Weights of a small GPT-style language model, trained from scratch on English Wikipedia.
Size: 11 layers, width 640, MLP 2560 ReLU, vocabulary 33633.
Architecture: LayerNorm before each block, learned positions, biases, tied embeddings.
Training: a variant of Muon for these matrices, 1096M tokens, 8362 steps.
MLP neurons of a small language model. Each row is named by its layer, matrix (up: input weights; down: output weights) and neuron, and shows model dimensions 368-463. Each number is 128 + 32 x the weight over its row's rms, rounded and kept within 0 to 255. Numbers have three digits each.
Before each neuron's rows, "fires after" lists the tokens most often just before its 100 highest values on Wikipedia text that the model never trained on.

fires after: " ", " Division", "-"
L4.up1777:160144108169131127133085200073138128109118121150107070149152130130116133160132140162138151115143145112114113199146106100090104130127101160124090102087143109166147144137040086118099154137064103152182093101113099084179191151166128170128138162132119103128196110120098091158097237180138108127
L4.down1777:129213108133119083167183057128170098175135108096110142076167115087123176109152106140143123191136134056118127173103096162105089146187124115077089095133125131070123138117122115149108141132110081166110134088106115141137097135111156072080066164128157106080118165191104125165072168199131113149

fires after: " the", " of", " in", " on"
L4.up190:165110093163108124141128162085145134129148121128118125125099055186072093113118181159116135135173216130161140177121173095065142100180115147119094140090137114067141102150151124149183081117141123058122083116204117125097189121098132150121142119192143173169147129108155183108107106079172202098
L4.down190:084135154075126152146131154127144150189074175175156111148151105174140121150155114180077153130143116121086113148144124121142147114121179127125192078180134102073095084134140120108127108149124166106126153172064196124132131108099140139204108102048084109104145155214079182069182104167125133097

fires after: " the", " a", " same", " to", "."
L4.up1487:106068081104166147115165090080174159154127100130137117120156121198058163148112095120152118125084156109141090092110112148104101168117126174063078074193181125190142143133156088136112087087177147149105092151173142144131134107138141110117229188140145135115065090142131083136128132133118128123
L4.down1487:119112122148175147115111135068143075124135113109106125110171108162129110144096133116077185138110120135112122091151131116121136104073139129135128065174145134132153148140076129119116102155202071158107113210177128162105172121160113082191112078105147109163171120158141126075065090195130101138

fires after: " of", " University", " County", " School", " in"
L4.up1022:077083060098167173186038130158163098130074154130096152148155147068142147150087188079128102128140148125136112160135143112121136111109171119145099097113192147143103083125210134090071135172093118160120083127110120126123166160109083091107186108135172126106123114181122140097122136092117089112
L4.down1022:096149110236126113134134142112089132153148126083118120135145153103157123129180152134153162156144176131146069137154131079196124159103079176118149160167134130188108135152126100155093113192115117162110149077162145181100066127125111146154090115212165178211137122110164109172128162172122083214

fires after: " (", " \"", "\n", " ", ".\n\n", ")("
L4.up1903:164088138086098202116182185178154162116184118076164111142132157081068167142129147147137120104154167136069121119115149091130132109155119131156104132123145122215112119142148109114136136139161109107167091162133140139120148093150141159132125101120212152102147156124099197133077117138112107143
L4.down1903:162122125153103135105089135129165091120107136203147145128097130129154076116100149120225094094166174092127171155125145131110110145157125175163080130150193149107150142169102105057098141122193074110113121149124112099119102114137169159113154103126191121129098134129100093083106172178135107162

fires after: " ", " number", " series", " set", " of"
L4.up824:097125190114159140109105172122127165059179067122071088102125098113128174173108138136185140123158159056112144113085130170113100115161085133126076100118212156119120112059145149093068164125122130130141075109072150171200062149185167108094095101139191089184145160154122153093079169170115150206
L4.down824:067142172163086178101097147184135063123153148141120113175124096120163154089119120124131159104097125108147139107098103138180126152117167166115102101146039132163138132095154124107089098158225065126098146115181129136143109150091099118130143132137159112158129120113122140082151064171132138073

fires after: " the", " a", " an", " to", " |"
L4.up863:092119126077176121141114113098101086058095151144117140121126090183114134141106138121102140082104143117113120138101166110106121129113171108139142059127139156141117164104120073073116099140117142114093128154125113063095136143101110132198181181120045095135084109103122174080123219114176091131
L4.down863:080128131117160123114128122154170153063148083102128145146137112136169093127140164176158110118139098155160161110153136115117171106090099149119102162114134112101125134102070140115164116146139110124138133142139105087127153132163159146112151094159081132109163104077102077108137191074102119144

fires after: "19", "20", " was", "18", " also"
L4.up161:166076088107135111187061064164104153048149092097159151147189148166111110106125117138126132113071077180113110142132098136144118170121128125168125150096147147191148133165070087167159179051135069106205120078175122106130098099125144108074116114090117131121147102149110069113135136123121115108
L4.down161:115127095143227064123166087099153082181152123192164100166095095149200146083136142091161086074125122093168172177119166160154190149139183139064095152171154092060139093111212121105101117199100172116161099134123172173161149128146121138114101134136150095166116109136130150127083118103131120153

fires after: " the", " his", " their", "'s", " her"
L4.up118:118112126070142111102134169151167153137131140153122162123158147175159196143113122151119164165138176089108075142138075109133173135166174149150147180153099202113095124145151099149187105160161104095160121117100085138089182141126112110150190092123149164134074101127131106141165123123141128156
L4.down118:151110082113129132178111179101186122132144120137134104157132113130112146132125087123102152109127119108117157089163122135111140107145127150080127132135106112197143046155170116094135103156126188130184112105173168178073130085094119145149125120084099099170183151107131128116131068151067198096

fires after: "20", "19", " was"
L4.up1645:133111084119099104133131097091116129094176104057160145145186116120028152095171116120145148142107114115131160189108150160118200135145205043116127124113069109137169124114113143137135134167170112123125132160113077127196153160148156124099118128151082183116156133138122153056105090150122105174
L4.down1645:115105114104183115105094124206141131134132116157152065105096137105151171114114178094182131084131111195122163072168069166124102160165110151087129094111128084147176079149185094115072131132147172142178111129164106123130125132163099149184117161101086167108198142141121103175154143162151033126

fires after: " the", " The", "The"
L4.up67:135125132074116136165139152190112137132108145182110112131130155143112121158122121140163113036111173128107089122122119145120103127107142145152125093156125213086159108108088113132188116164133100151116094162124048106114140088096151123116166120108149109091126183147154117096119126102094088156
L4.down67:016118136160129121163099127125139130124106071188157116091144089117180138149052156181119118163116152088167100109173111091103099067144152091091145141124165216130069157167109092142101120121118158145124114129089089084121127103193168131147157133148123161122078130143089107113190131171124150134

fires after: " a", " degree", " one", " A", " an"
L4.up2065:178158120097118087163137122099122115127111170201161156064110068091130125129151105107133147119064151091111167156069103085135160124114126135068112159139174179099144165113115095116144152116123074111102131157082123080059110127067111166134132096113116149145140168102178111161132082145147154152
L4.down2065:109172177100092176153167140178155090141125108127129143080155104120117181125131140107192106112134134077103183169133082066069162117173113100096124071050192169122167117163123115167117065165099180149161128129132120107148126157168103142159085162120114120135126163115100100119135148132165087088

fires after: ".", ")", " .", " +"
L4.up1374:157136103146174105098099074096120165166108124108092136209159122163125109147154153125145148150133154092121167143101137165123137083130115131193107139120122154146155108115087156154166049065134116076070158164144091153053161164133138141164117086146129125065107145137134136080174081087044118088
L4.down1374:086171109107093174121169156100136133115124131103136080122118150166150109069075138158112161156136157139095140133069106120139138088169125136104101107135089117146140111092100141175066124144133101113108145106122162089141174146146120161084122153210118105236119156085143131090136127096176117090

fires after: " of", " and", " in", " for", " Best"
L4.up1698:147123068140107153173059168102102132083178132158141147101115125116111136116115149176154137130099094098103112118071167103156139163131125137093115103124162165036170121072072144056112104143135166163032145140115161129129144083129131195125102169093125093166133112167168166172149081152146122166
L4.down1698:167092084141131135163083158105190117080185168119129103098064134175161132130137111177177179085149129117124130097081162146114081134130146128103192097187103124098131123116123159152071101118118100152091133098132140164100122132159165183122123131128076172134071141069121113144119126096118139142